{
  "num_hidden_layers": 15,
  "hidden_size": 256,
  "num_attention_heads": 2,
  "num_key_value_heads": 1,
  "head_dim": 128,
  "intermediate_size": 832,
  "vocab_size": 950,
  "hidden_act": "swiglu",
  "norm": "rmsnorm",
  "norm_place": "pre",
  "norm_eps": 1e-06,
  "positions": "rope",
  "rope_theta": 10000.0,
  "rope_fraction": 1.0,
  "qk_norm": false,
  "attn_scale": 0.0884,
  "bias": "all",
  "tie_word_embeddings": false,
  "parallel_block": false,
  "init": "uniform",
  "init_std_qkv": 0.0406,
  "init_std_o": 0.00742,
  "init_std_up": 0.0406,
  "init_std_down": 0.00411,
  "optimizer": "adam_variant",
  "learning_rate": 0.000938,
  "beta1": 0.9,
  "beta2": 0.95,
  "weight_decay": 0.076,
  "lr_head": 0.0104,
  "max_grad_norm": 2.0,
  "warmup_steps": 292,
  "schedule": "wsd",
  "decay_fraction": 0.826,
  "decay_shape": "sqrt",
  "final_lr_fraction": 0.1,
  "batch_tokens": 65536,
  "max_seq_len": 512,
  "doc_mask": true,
  "train_tokens": 638600000,
  "max_steps": 9745,
  "dataset": "wikipedia_en"
}
MLP neurons of a small language model. Each row is named by its layer, matrix (gate and up: input weights) and neuron, and shows model dimensions 128-255. Each number is 128 + 32 x the weight over its row's rms, rounded and kept within 0 to 255. Numbers have three digits each. A neuron's up and down rows have the sign that makes its largest values positive.
A block is one neuron, or neurons of one layer that tend to fire together. After each block is what it responds to, as a language model described it from the Wikipedia text at the highest values.

L7.gate49:132163094144175118147189133136122081102152116091086137103038138107116115163153089117116092069181119127121117065157114134118129086080138135149156135172177102191094110105069104128146147112078117098148160128105099093077145160145135077114162120154111115123147132174169144084094099076199099114085131173106183115154149122126099130154124077200102162095106149130152065110190180153171119107149
L7.up49:091133153141173140170094165086149135137143087162123129125128093116114125076108158085149100021110118092125117183124071158102184147138164145098126186110143154120136079183139169091136144141146144139150182128152177191092163087084129076146142075140142085124169141148140121112163195118099134163089140114105173158083097138187176088201120108140128158168122117112122123147183182149115161109193
L7.gate153:044135208080089092128156105178117158187098127098121138083118084143084053190143115110112183090121069157096072117105055098112163140201112123112145102182182135084162124129083135134127145134120153142165111086126110107098133145100146116156119129132110175136136144099139131178148133115110155112114090158119141117097161135065139191134125134162132152094165091082072086132077093116078108093177
L7.up153:142160151117091154117141073111111138139172162168125135169163108171153100183096103160148145169147161104128122101130119098142056110076169163155048176098114170104100084166116148107159123098088090071089084188160153188145132110117130154135163138106153159106135128169161165145106082155120171135090116120127133115137159116095083165200076043102163118120118134142113152164077125136137129069170
L7.gate539:141097153098135093181120148106116148125154115167071131097103131090111194158189117139101112098114129132105098144108068085097167165107131168108213131144178109149138155112144103189161181065078165122160097151160131189152157120079154097096150132210136124086119135194134184150090119134106173148112136123111172092060130082095121167183075117131168135098179119177083137095155146088177179170110
L7.up539:142175144120147154154226089114123127136130130152130102127127143149087102195121094194121123168059173136090111126142109166145158100070067157140154169225140130107068146094121134153125135142170149037107193172110157187115164126096128087142118090140143115084084137116134183126114130073125094183143142084161094119116117164183119118117141099153138160138147121150140166088113171071087118199141
L7.gate616:091127137156113133154121086137072111136096122167120194144122154133102071114122185098142132074121064160168114120108110154131066139067144107118121106126176107072091080112145069157119129122152152077165096140126161105164118093105106109144087136149119152108105106110063168093114124095091107115117094160065154143106148061095113105106115103141155158068108131154127135185127193143170150156139
L7.up616:076131134108070102153135129152114132129139158138158129158121102162080176200091105086116097108182110132062090146083101135141127076132135142144087130187207139156173142148077112135139079175101119083151100132083108157094148145130106145135110121084143120112116131111082146099194160152144140131141087140084180064124137127160143135139146062103119136146111156158134108152184150160060093111206
L7.gate647:154185085137193179112132117061097134106156114161099169123149119110144121132177110074154129129078101130184089128133116068179151157104140173135123152141153166137108103086149117175121196097077119135102151081122189146089087173056133149127097141214110107155170129116110121152076116154179149176169125149070144131113098139180090127071098100076137142134091121154059162094105105126093118152154
L7.up647:111174160120137135166099126133161147171174125071124160221084106174106113185119087119122133137147080089121213130112111102144174130139160159153096153176144078132070169107152077156057138092104148109144107194134089096130072089146083132140200101089139160151145130103111134078097070132099145132098076120136107096152190066098120066073151135168100075122168170173103126128100096146108149112085
L7.gate752:096181142123123049200100110101158072172118106141153143104096178157158182179149101113155156138168118107163134073154167124210145150150154118145125168181118136080170130167184139144134136076175093160130155106071101140148137198085183144168119128129116074116135171152155142117028173064118159084161116134063110086139134107101120140096147119099091094082088139122077175122181159124116173107120
L7.up752:104137125138071201135147151101178126148158119123166216184217094136081118084154120117087160161142109123147115116139134143130150093117107095141164101110148125166101161084092165084077085134153094162158158152178154078120110128101160135123146138071174100112142155110155138179127149091082147127106112189162104160126180132171172086114129144083142113193082156085191145127063122155151136169084
L7.gate774:094163086132150146123165167173183106140172091149172124131139103088129180136191092068200097160098082134148164145116151095098137086130074159144118161166146188104204085098144176153105134130163112139167121091154149143120128129156101092128107165158179093078178128189148130147070170096140125141134103121083126146166099085158170115129103105080076066123156082099047063154131113125148096173133
L7.up774:157138097157084126123102184133152150141133116104115106144150145103085113129131148181124105143150047085068147121112158170097088042131101156132130118118115154124099152123194124103171116099143081158109134135131118148137161170141140065126070184166155153127100106151152102161176113109177113116070115144169153098144085110213164079106081148130156077173160085101137138150164055116121122082069
L7.gate795:134105138091158135134096201132135116113192148141088138157121103169143128094159106153118112067071078112109143120147125177164144108158146103153133139082142105139132111112161143133080149146148153123122133121125104126100175177136112130129165115113113178146100162109142154081125089091186102166133121143149211157112137102145129127169126116092095130089157143142098123122183116098078147119157
L7.up795:114123121095084141114089103156115105212151084114189157140151125136183122165133101149135176119081086169125150175094158061082108134135116030169137134132095143141086178109145176189163096062165153107130082100121137121071152075080087173112104142084126114121092142187118132090157101169097174166060116111092129157163104148130122109117177101136074089062149110169087119090156056134077153093159
Article title closer. Mainly the closing = that ends a "= Title =" article header line (Motta di Livenza, Bobby Madley), weaker on mid-word fragments like ic, ing, ist.

L8.gate539:101086136140183167075147162158171132132172169129090158108138125090142180102128150100128148088073174120113101137102166151157107075106086091173097087168128029154130125114158114118086132093109134081165137085179084120138147122118130118148154071157116110099142108101131203173089177152170116136141108103133143096084129115142144114110130121144131154127130116063181116138103078096162156129087
L8.up539:143186161167125170077149183140115099099183152112175125079131082167133178117122057113147116095151135151113109133108133143228115137179128138156082113145117129186128071166138097103116168120142161102152079122084146136124165148123109097092108155140114171173159150150132117094108113158172152129190153135109134149161198121098180120130097091152124152103098099078164166134147139195160187135118
L8.gate551:139124066090138079156170163165118108146128167148130134153149197161129151104107091105103162140086098165099108113108181144157080054135141098089106169112131104127130154140159148142178125139134157189094122099110134124163138119091131111145127105169116144180155135122144194187075109154157115165157091110081156157154066160134053098145117098074123111092128106143099195096176084092138093109148
L8.up551:124130119063147120135112150078108114144121088131120144097071099115098132166110078152126166145095165133129139111066076152078157167153153114205128126062168179194125177123195118154110167160147110166127202135082131168155091122101101103112190130166147093073114124084178087146150168134107140034104071109134180070141165124109151108132164120085153100153104085159182128091178165124150169129144
Subject pronoun "he". The pronoun "he" (also "He" split as H+e) starting a biography clause after a date or comma, e.g. "In 1958, he promoted"; also "he" inside helped, held, She.

L10.gate72:141172112100129089124096157097130148154093160176103131112155136115102133088179153138119106140111111176173138100103138175136137154154118149124102133113143126113164173077084163142161091175060104120116172146092129130083111167121131117093156156137106150235142088109156081132101084176136118164114165093005069116162139161092105104083142073180113154105116153131138208129121116077128163103147
L10.up72:123186111113103079161117151163102199113096172119100089130164114174129070125159081109145113198134133167094156151077111100088082135099148141146160185071115103107137130110198095141119113115097135113088073160135178069077130149179096181137115126080112150178141134115134146135179122146168092168105107208086185110078140141153110142126179128144144119151116092146133133168088140094132149146117
L10.gate166:117095146071162105136169061129097136175189100161090143169161139101091195136098133055119152117140068122099164111125141111140134133171110113149157052134160160085159108146128146124138145123130150165131124164140202194105142097092100124194126070104133172176146143118193129129103112183117096145151119077087163099137111100089144135130124139120111139143149121125085130151121115106185171098166
L10.up166:159177125144182093174179132101178100157129141113138115108088193174106138062055156129109147115098157124053165118101134207153109137109134138129162152137078132153136124178088161086073142149109141120161126145115101160157181135093154149143141123106138144120126090146119137077121165077108127139161097091146147100146103126139053155158137122094135109130106122093113168164094142147106125102073
L10.gate231:120121101150154075138156121087110187153135095132087144100163112146103140105151130125121164089101105176099116152171120070171044105100059087206170129122132171164139097190126077137149144166086163136117059144138081104146173179167099091112128104089107085146159162134134112083099108109090080131199147122090155101159149119180105159153194141127135129124126114126109156173143153082146136087133
L10.up231:155138117070106129154153176131111115129171086115121150121139058179154081132152129097088100157103176141131129111123116135161135090117127094092151115140107127125115134163154126113071143126166120150140140117142083108086174110139185179091105123123094126108135079163151120107104166185100168120141116123083174119159139123087159124159121158133141120086098126109100071164144100176141134054163
L10.gate667:103113131122102137116171078105140156108148126074104159154140149085173109143131178150134132163096153178098160126165096091142087160101070092108150116088146112169091126124187113141106087174108121116161113118138168099168117207116116139141137091186074109106074106119162134139112138127147071178133117182107164147167123168108079145124118065129142158114113148144129139122142110170139108097164
L10.up667:089176110125114057084143119133074156146091111154075170128185102123182126083126103094133140113167155168139116076108102110129074077174096153148116148113044100164188113146102162103162125173117141093065150115079146105134116154081130151181136166141105134145159069081069074169125100143141186150115070134155141121119092141094132167116174107166116150135189140080133092159148081137126138143113
Split he/she pronouns. Pieces that finish a split-up he or she, as in H+e or s+he opening biography sentences, plus other mid-word pieces (Cou+n+ty, n+ew).

L10.gate19:158130146124118120127145158113190163161103172159141168165145145180144141082163108125108150167129150132170159183157131165100143157115116094180176097102190141162116090070105183120165149132090134136055160112178091165140097163087078147145109137194090090152161082105150089129108144128176105162130083070115125157095174124128105080138160066138108098126106129083107180129112159108143174093082
L10.up19:159182136130073089107080142174102166140096160068151172077099093159168135087157076098114104131211156111096173068135120117175170160122135111212120150148182159088156109125159125101160128160139141127109062141158158104088090068076106144131142123107153123135112063123116146166143094126178128139200180119082080174092087103158154157058142178112156094143140147141112082165116159120151103072116
L10.gate41:167121084129105164174136068163141143191158191148108143123124146136151106135144108111095097153137149143137146129148218155133109115119092141134085083182093127123170128138109138139073091113163155075119107073114106127167133147127116139211133133138153091094153126092179087148062145075101115161121114153076115122170130103118182105043089148151065151180121206092153185074118148148133114075099
L10.up41:111109168145106137163097142087188104136146188166139132096130137107154106170168134116101111055105108126091130142166167164110121154122114141083096081149099140181160086108153148076154112156125117118081122110100163116084174135102149105172113080126150155154115160074155126143107072166164159104100179082147079116100127097119218129174081092141178127106056078076111080128151110146103107110121
L10.gate660:106111085094088103110114140151157115078078126136118158107128151087211152094053195159156180110154082112126157146106154120126143104112117070135080145127155096140128125165159118143142143110042155076158066134088128128145112105147137094114142144134150087119118159139196115062169091186128107149146116096140118123072132153094168073093110133111097082101125163115129167205154061099119124082147
L10.up660:075165086110143148133062107121132176138081181114143115116177098145137146103153157109117126163110086137066109080142164164118117114142125175105120127132124146113147101151131132103119086156091101084100094150095141140123151177118140081115133161161155154119129176190181093071150126123162117104084117154123056165137134090184141171129114108154139108125092104096139102125159097136129079127106
L10.gate747:106153102114083119133116144147129157139143192080164046110152146136123159106099071173078124149139163158164152065124117136173085143108090129142173107146134189088099069100137156128161150164134119138142088121103123096107140129110148134096157117127104127130166134147185109130104160174189133128134135086108118133080115140118078135132147116167086125108134176091121130115127096095116079156154
L10.up747:157079127139188072122122068148147183167119147160147136145151129145209149146095108147154168102168104100111214125127148201125185091109180167137162155122137167121132093120114087159104163189105148151178136102064112113134150133112133136143135148076116151101121132148183098175120092132165144048129095134153154114153114159156098150167085160086112097087122118108108077087166180179140147126083
Mid-word subword pieces. Second or middle word pieces inside words split after a short capitalized start, especially er in Am-er-ican, plus Ab-ou-t, A-p-ollo, ag-e.

L7.gate93:129169112137102159109117105107101153158186157162175178171200120113102148161114099118166148146101135110094148102114161121189159130174133130134166125056164076197151144117139175167063177117092082130090114155182084158158083073114120111142153064146158129156155168133105097097063119107130166163111168141156138153152096136173125139199112084149102185166167141159127122118118093096143169085156
L7.up93:147152114166105129135115117083167078112125125147102178101149158128133178139165117111033100107125138160171113091137110184208177103128181027117126080150090131100177142075138100118073178148171160107152139066107147111113139129106174117079216152100089113159127108177175127171149129126162124090131103066153174113104104164152131156142130110091160132167107161084120177146072074131108114181152
L7.gate123:173165057196145090072157110170093108142173142188126127078136152143132152092191096144112175081105163137136075171172152112120129127094101116152142148085160119139144186107127108147023177174153156156106100115139147142128146154188091102165130111114130063145118111091144104149099131110128159143096162109060117104139131115202142123140172127135144171120170132099169168131150141090088162145178
L7.up123:137107083111098129098172146134108109177117140159089085062138134167132118096152145132123099116128078114064098088111154155082084104097043102146152081106184143163118203123114123117100096141142138121146090067133168143145067127218101115142113163070099126175143129113100159118123123177176119069086108100111170121143181174124162053125156084148123123096110170146175133127123115178077135115185
L7.gate218:092136129118173204163126152111169155153106105140165133177095176075110087100137126108192125143152139164143187073124114101179126146186107210131091108167137117134129101162185149124133191147131125173043122102082149139121158170135189104196182101138084159115186099091117142118147109173137124095149110107138127085082125082105084098174097135112095111158137114065092125132085088151166098133125
L7.up218:098168090135149091117121126130135167113159104144171139151137088164102164170053100117109158119109100126092069079137103119151161147099076103119071090097109149131138141146136186107121152172089106099117124119217076136156118100173128097187124140150153097165135142173126091125077101124047111088131082128139075093081099148191032119123124120147116120125123144098113162157150099144085131152091
L7.gate564:085169134097160122112073177165122114123146149128084090145168169133103130153094144038118110096109178120031111137090077117075150141036094116126068108087150117094156144130170119108108082181072083151120107096151141101161118133184119149117125082088124144093133117120147063204109167141128121140091116146120128104172109075125134115139115147087144153153144142126147089139103117120168192126144
L7.up564:079131095116182173104117134128173182079123112168151096124137147118111131108187092164149117126146079168107198063112077126161130158150053162158120124107140118085110093169151098159088087153153157209093095104178168165135152100140113127075127082183126189129174143138110160133100067129146108158175106217178153151147142126120141104130150111080165146155105165086147174115176128095152097147090
L7.gate586:089148143079170102112145135135119164134170105135066115110130143145140116090107132117108072161150171104104074111182136092104174099147084093155087083136097102094141117129176170119098179149141101185145093082169123086175142149087109153114153136119133111117142154156115153131137119097137184075095122146129117154151133124142099078124098102160111151140162146173108171089127190108130095134086
L7.up586:110116134134162104180166117164120140127159151197143065084171139139102171143096147119130158145113108117168124160153148183130084095118137146130203205147121137121105132196132113120109159079149165141130130176070186149104159078064122102104168105101176108110134102104105139159096128116119111144123082146145181098134093132129112157126159118076137197171112194157154146087090167151086117073177
L7.gate610:102177086114179131167108170121137165073143128149113119095075137103124175144120168085171105130140147162043103124115127078149099142099075098098095146111163119080134060153142156145089142080129153169113064119079136143143203148102094154128145153173171171130079101142129136112141148084108100153160108111114087109144131080107057098090131152091131108093115113155151132146152092083139092169147
L7.up610:131146135172175153121171119108113153145151090149126156144170152120131159149138071147134145088090129153145099087134102095172115175104173094160102112159131083150166093099176154064128121104168112121154118098088109108177100158101166170081165116108175199094176148160125179142102085124105071154132072085122106128094156088098090110154192197102136128057118149115130083169137168163185128119159
L7.gate750:170124139174112117119087111128151089141105175150140095148095120217106155136146079098129187145161121163092105107113091163129166097118149132108113108080142128043129086080116087153161132189123161172091084170106144179115163147193134171167075100125166158089086154218160110148075153155096089133172084127102197116104173114127098159155116115106193133062074137087097086158123127095128140076094
L7.up750:141129118149160109133121115131164121081091124128116098114096121143097116109138081138114136120108084157102135098117158086133022147141175098153133118142134069107146081134136113104067118131128132189133130079202132108145101088156128133144116083180079124197168057065150108147202094100145142133150130095142068105123188134191133179165163092090114159075116156133110153121079126141117164111124
L7.gate826:122151128125093114089114181125133154134104080159153103201148126106091102189130115182110090153102132166141092110066143188187077186142060142125129172127087120079085130116199139092092138160125066134087143115185173122152118128101162179198162148080069084091175063143090091149154110104171089121143135134086068128127087155099096167119156141074148132105117113116144142159149078119133154121080
L7.up826:112104157113093130117144170113176122113119142136135132120133140185064134131135162107156169125138143119080132090172076156178142157080166098152082050128175166166175128120161123080114136105141091183110084166134094159186195104089154140101142169192089090118092138108129146116163176101154141110129123130058128133145153120213121116104137166141162159137116167181140131140171151120092164079139
Split-word pronoun completions. Second word-piece that completes a pronoun split after a lone letter, mostly "she"/"He" in biographies (s+he, S+he, H+e), also name pieces and year-range dashes.

L7.gate2:207115115096153106116124103093120173119093160058105125161160157131139123147125090140169083100140106154134163112091116143204139077126085097152134131106121196087109122155151179179161137129088165135063148116139121133159091099101105131113112137100169147171082101175116132187099108100114119107139083049111111139100066110123162111129144099142132120131120133094102163104175073148094107149181
L7.up2:109089160122132092102165164123168151132088086136146107128192123158171150092149111119082160114111169175188097177146124154101145135088121074165181151219098102152134121115176112134076098103166087135121096169143109192087097150118089168154112174100147115169089095143125192172112126110079110120136116110140114147147128145154098086115141112125074151132135075042169168156100152140137086082164
L7.gate33:077102181091133072178084127101108160126121101068143120124165147134143108153128158115098128127172097149095134163162169145101169191120156079151138134150126208104160144123145094170155132162178166108118050168140201144162107101074182121127144098126088106138156099121098185141113107141108123160154132135071094188135131094169135108089153151134113158138175119157176159100126168147122132127130
L7.up33:123113201121185142109124163138137141152141115060120145176111098147175122187139126129102201080134134070119068163181134097129157116178129116108187157133192096141163090101120174189083136127086114156126079153114136092135098178153099118129090099167103113128135130138144122131097102085157028155143141095123122152140163175091156094140140122081174147148069166152152151162084117110130115151145
L7.gate87:159152134101119162150111111094095179124112151131161143103117121116084108131146105149113145131168194115110066089122087104101205161163086110123153132099179175068125102124171126183149141141157171106170090124097104152146128117120166085134142175083140123147072166103139120097077136089173160160176171093092125150121115117106112123183093134106115118099133152135132168110119137129098148107147
L7.up87:175055148154148106130069132105082131131165146144122118154122097116086117099165166126103116118167134139137159189172139176086104178127090117161094163069149148174182099098105100115129166142093170162145178163097075117114133118151138145165164098165105095080109139156189129099101171104088089137083148115134146139184099193142145109136156064126028143191183199125136130128126165157060098084091
L7.gate120:129134172122143113096119172074109104159162149153182103139127161143140117165168139157153122093092145101079174123190159181129108189105120108177147074117170184204110122121193156154168099124133122142073120133175114124197168147122126145109138097105080108102171116124116168120124087080159136144118146107119135109100123091144124167078099168177118137152069089164170162057093147206192169097133
L7.up120:189094152162102094146122130144171166112090154119149117128117083103125090085157172113148146126121064130113097171122082199111086074176096145101136136098126137165117074133131109104151159145129064121188166140157118125170116110139157104098087126159118155116126113147157125079170091165117118091110143103092141123182165175195143146162178137118124182201174141121094087137104081166118063104151
L7.gate122:174114089124069162142122157161132137114143141136108146114130113105100159132123146155084077144128085139173089154119173214063100129168097113104121099112154125183156099111172113151156160123148129119115163148141152136124170105133083085139192118154072141162176146119164091100163102109199156108205096070153141166117127154154103103116107126110151131154086163113132186062092152095092107168135
L7.up122:166125163130091119161061179114116185117172137185103107139170107149077157109133099040163117078127112106118188126126132135145080135107074084092133157170138149111168143118119173161162181156152150169144184136094080147139152108173096171134102126100105193074083163127171108102157111184121116163160139133061122104121099170137182160119127107217143119110124148139170118099158125139100101121121
L7.gate168:119109133132140137126074141141124204142137160096129073176127129125142098125152084159154092124171140160156148090161102089150127166104138173132150145125120177138153057132126144164139108123195161157095110181130168090119112171155114167118138117083124137111111157142180125170113067109148140097161136106120103095091158138138079150121130106132171106100167162180066165167087086119180187156077
L7.up168:126097146078111125099104139171128138069140096128132081129176095128126108097091113087141070130131133071149179143184173144081143155157116116123122119143124165149202137108188097147187091102111111110095160209099130143077085141103114088155163117096158048146139129047103145129170095130163119112160154111110146100129129080171176131164088123166126101163141133161087142106146136151115110118190
L7.gate416:166098136097128158110108171090155097164121146099128158186168133133117081130116133117106055191156145118156136145122174166113186132140135190148198118172107172114092078111127109129158119108190157093080069153162065169130112182131157155127098176056106144079163122131159167110139082154131127105147099130098122205141100134123099147113158082169133127161092139061118161129187096085132089173120
L7.up416:129148113163138147080163080136165192158130122130136100148166154106135121203154062134163147162165183062187087135147110105147131180115114155129144188132098183083134077078104101088108136092100116140089106117072205072130148103163106092113104122099166068147106139100119081124108061116176116175113194145085130112146095125144105114121074181148149152127090125148139148058097126125130150171139
L7.gate424:124129126106117143077094115104083101120134123100102137101134088140104114074108132134112112099158040102141106106134065061068126137115083132091169181075170119101130150181128064154120160140091190105131143073177069146151081075141095090042180150114123130103155096143143135099112101091117131104188111148063135149087150129111099131116095122146097082056132120132147159085090092127124107165099
L7.up424:100099148063119127116109119161157157213137133122174146171109091175078122107119107143092112060126102097070151100099164097085122111111176174159155128179123173121173112121103149122153105152136134154103141189084131151189144134158126111133142156093142141106095147128125180168126126134076142139196089109118151090068134098051125153165138140143141113176093138160141107097082117196149127090075
Mid-word vowel-consonant fragments. Short mid-word pieces, often a vowel plus consonant, right after a word's first letters, especially ep in September, also ou in account, it in critics.

L8.gate537:173104164096131130089143133175143155157127138133176075147081104122090212098212046122189161205167138124146115197160105165099145110155159147104129127122114143167153160137117068132178108143159127144092152168161170116135153178170139159121149143115153157117155131137155163100156132133115120070134139064109100103122080130114099150156104098108147195165184085149108111121132128155123149097159
L8.up537:111110207109139091105096074116099185120097115074107168153100105144180129181190156082129191084060109130135150079147131141141172179150148187141088124141114090129117145188140151143147099156154139130075193142093102170146127110099110135101171133123102167169142088117133139137111147115122115143168099123157141112130174083119129109153130135173154134105171098095174101165136120123146169176127
L8.gate764:104169140099089185161096162158077154194189121142075143155175131155105136117173165132105202128142122090127105138106113142148124166130078106179103146154141100100102138111111128162119092078133149160089128159129146135128151170113128113155152113134104087158164075090102136121090112153063141118110089153120168088168086138187068131126090113121078139086105138122098076128094108114180177112107
L8.up764:110090101178153079161120172079049150154124074056181155127169165154091077113103164155168088114130142119136158132164121111095139178077231112075143157110162158058142144118129159130128163124122117180150111105149114128138138126151062125134085101155127167119122090089135192094105134136139095095182142126104131094154156117133099102097107110134146092047104175101148079135173071178153158096099
Title-closing equals and word middles. The closing = of a Wikipedia article title line such as "= Izaak Duffy =", plus mid-word pieces and decade digits, as in wh-ic-h, Win-ter, 19-7-0s.

L8.gate324:137086149082119143092080152156110112079152098138083107136125163145132137149171124157209145099111129138147121171183121132127098139069118127075161096153175171175107134157099173133157108126106166093139146065163071144095053118145160154079164150143141094121133135112155122144120099117148154178196155137082070125140105108126147130121127116094136181125153105120118112091142085125115094142137
L8.up324:129154150079104135149088126128144132103162096199106088138142129107089109099098130127136145124090113154157075132160137113100074109108104085107063091147139140180134125147121075191090164097097095092070070116146081122128168112162116148112139139134062108132154130151133100130190211086138124165090117182147090130100187163129128134172156100117106130189109182135136120164132141171120137155102
L8.gate819:118169108091153133145045119084151113132128225116136106111135122174095113151133166110110092142108122184095143105136102132182101110096101064156078107093126110148203085096183141142162098164148111144115171160170153136102142107134186152130131133132088173145108093157128124072093108151174156124170147112141164099164135120098146167092150070080117130101123179158171161136137108134096098152141
L8.up819:152089101122118112125124057168134139108131104165115147151087131147082097065106180081183169120102116093144061186186092095105111101153120090065145089180093161082107095168147118146142134131160092118075117172153156142121159134169092172118083106119134110128073163118129123111094107071143097128190115142127190158176081084135083142095174126161126178138167171142161102101126157112130135126137
Mid-word subword pieces. Short subword pieces inside a split common word, especially "ou" in numerous/religious/previous, plus "em" in December/November and "ep" in Department.

L10.gate69:168132039092082110140133099132102130116104153103133129173103138118159137052147157119099093131118162112175159068139108071190122131165140117184084101158134112128113082098189173160118109172067183161118078146100106122119143149097110125162108075141114124135188131145140119158155089165073115094154132074085152185118074162092108152110146096114160095103101108122118141102108112047169171156169
L10.up69:124167096109133168070094170119143177119105093110127148108137202149120206075108197166148110136128167152081179088193157109090128083130160099150110145196066142191169148152096113120097157140108112169148199144102094083119172134096137180163174197160108141120103144140066121124154106120091134078106067121155108150135126095156126140153082151147112180115159124082130096130111104101152197128146
L10.gate271:139154064110108151173172127105072085129170139102123117155131137101126072128184168163158121095085116101150169152157063134146184144085127089098199161136092103088102115105079157069124158175099045139112077051215165122133095161122116115148155158152120123127146106119105164141136063125168144103118089102145085173075154096147113143127107082147115067165119130142095130130094113106114112117145
L10.up271:117124125169211150137119150124110062158055080101149168178131125127120158028096128166129144126115089164146124056116162104167127132124137130147110152155136136072096110074142099148151138152132077113212173128099091165137080149103073151075167114118110149091079145078103070108129111147094139120095072120191052124122086131075136103128173132129143084097151139102141165083142140119115099164144
L10.gate431:193096178103140069132122141080089152114179095082115183063110152142105115096078201146114092158189145124079090121105194135157086188115103105096164154089069135161152093166140100126178118186093168126144081123159116127174150078163112154107144148074154106135089139069156105121111114085142099102123200168145142141093050177126180129092131147119087163129098131126117097167145096135135140129161
L10.up431:111124132100142166176115144139148203119079139091115114158095155159098157112170144191073127166095195119132122149163060116118195073159171150100090117108075128137191118110107080080143110146165145104175125117070101076136103121116134138092193170093190160108110151113159172086192157136120143123117118162109145103158120104137126096095133083187145097137120126102114195114084099134166109137080
L10.gate448:147126145124132154146120191159095173190128117131145147165112141144130062082177097138125093139123189142166103177171111086148131109126118155150126142132159112128087104134098148153217125115138102143144119065135175113146147143182107068211168122082131164161122145115165128136142051088109126115093127109081171101149133114076084126116110139161152099125111116093084168170126129179147089159119
L10.up448:135124134122173180127173112179132116115129097106119099093087134155104185113113135108093162165113100140118069110147077153112175096176072139145109112173160137156153146109112145112175143056070109119128172114149140164122133200111124143138103157162115146133141092134150147162121129129087120080106145163140155122189142118140160113094169178167094111107086179091179096143173150109106132045125
Mid-word fragment tokens. Inner pieces of words split into several tokens, above all the ic in which, also past-tense ed (play-ed), fol-l-owing, w-ent.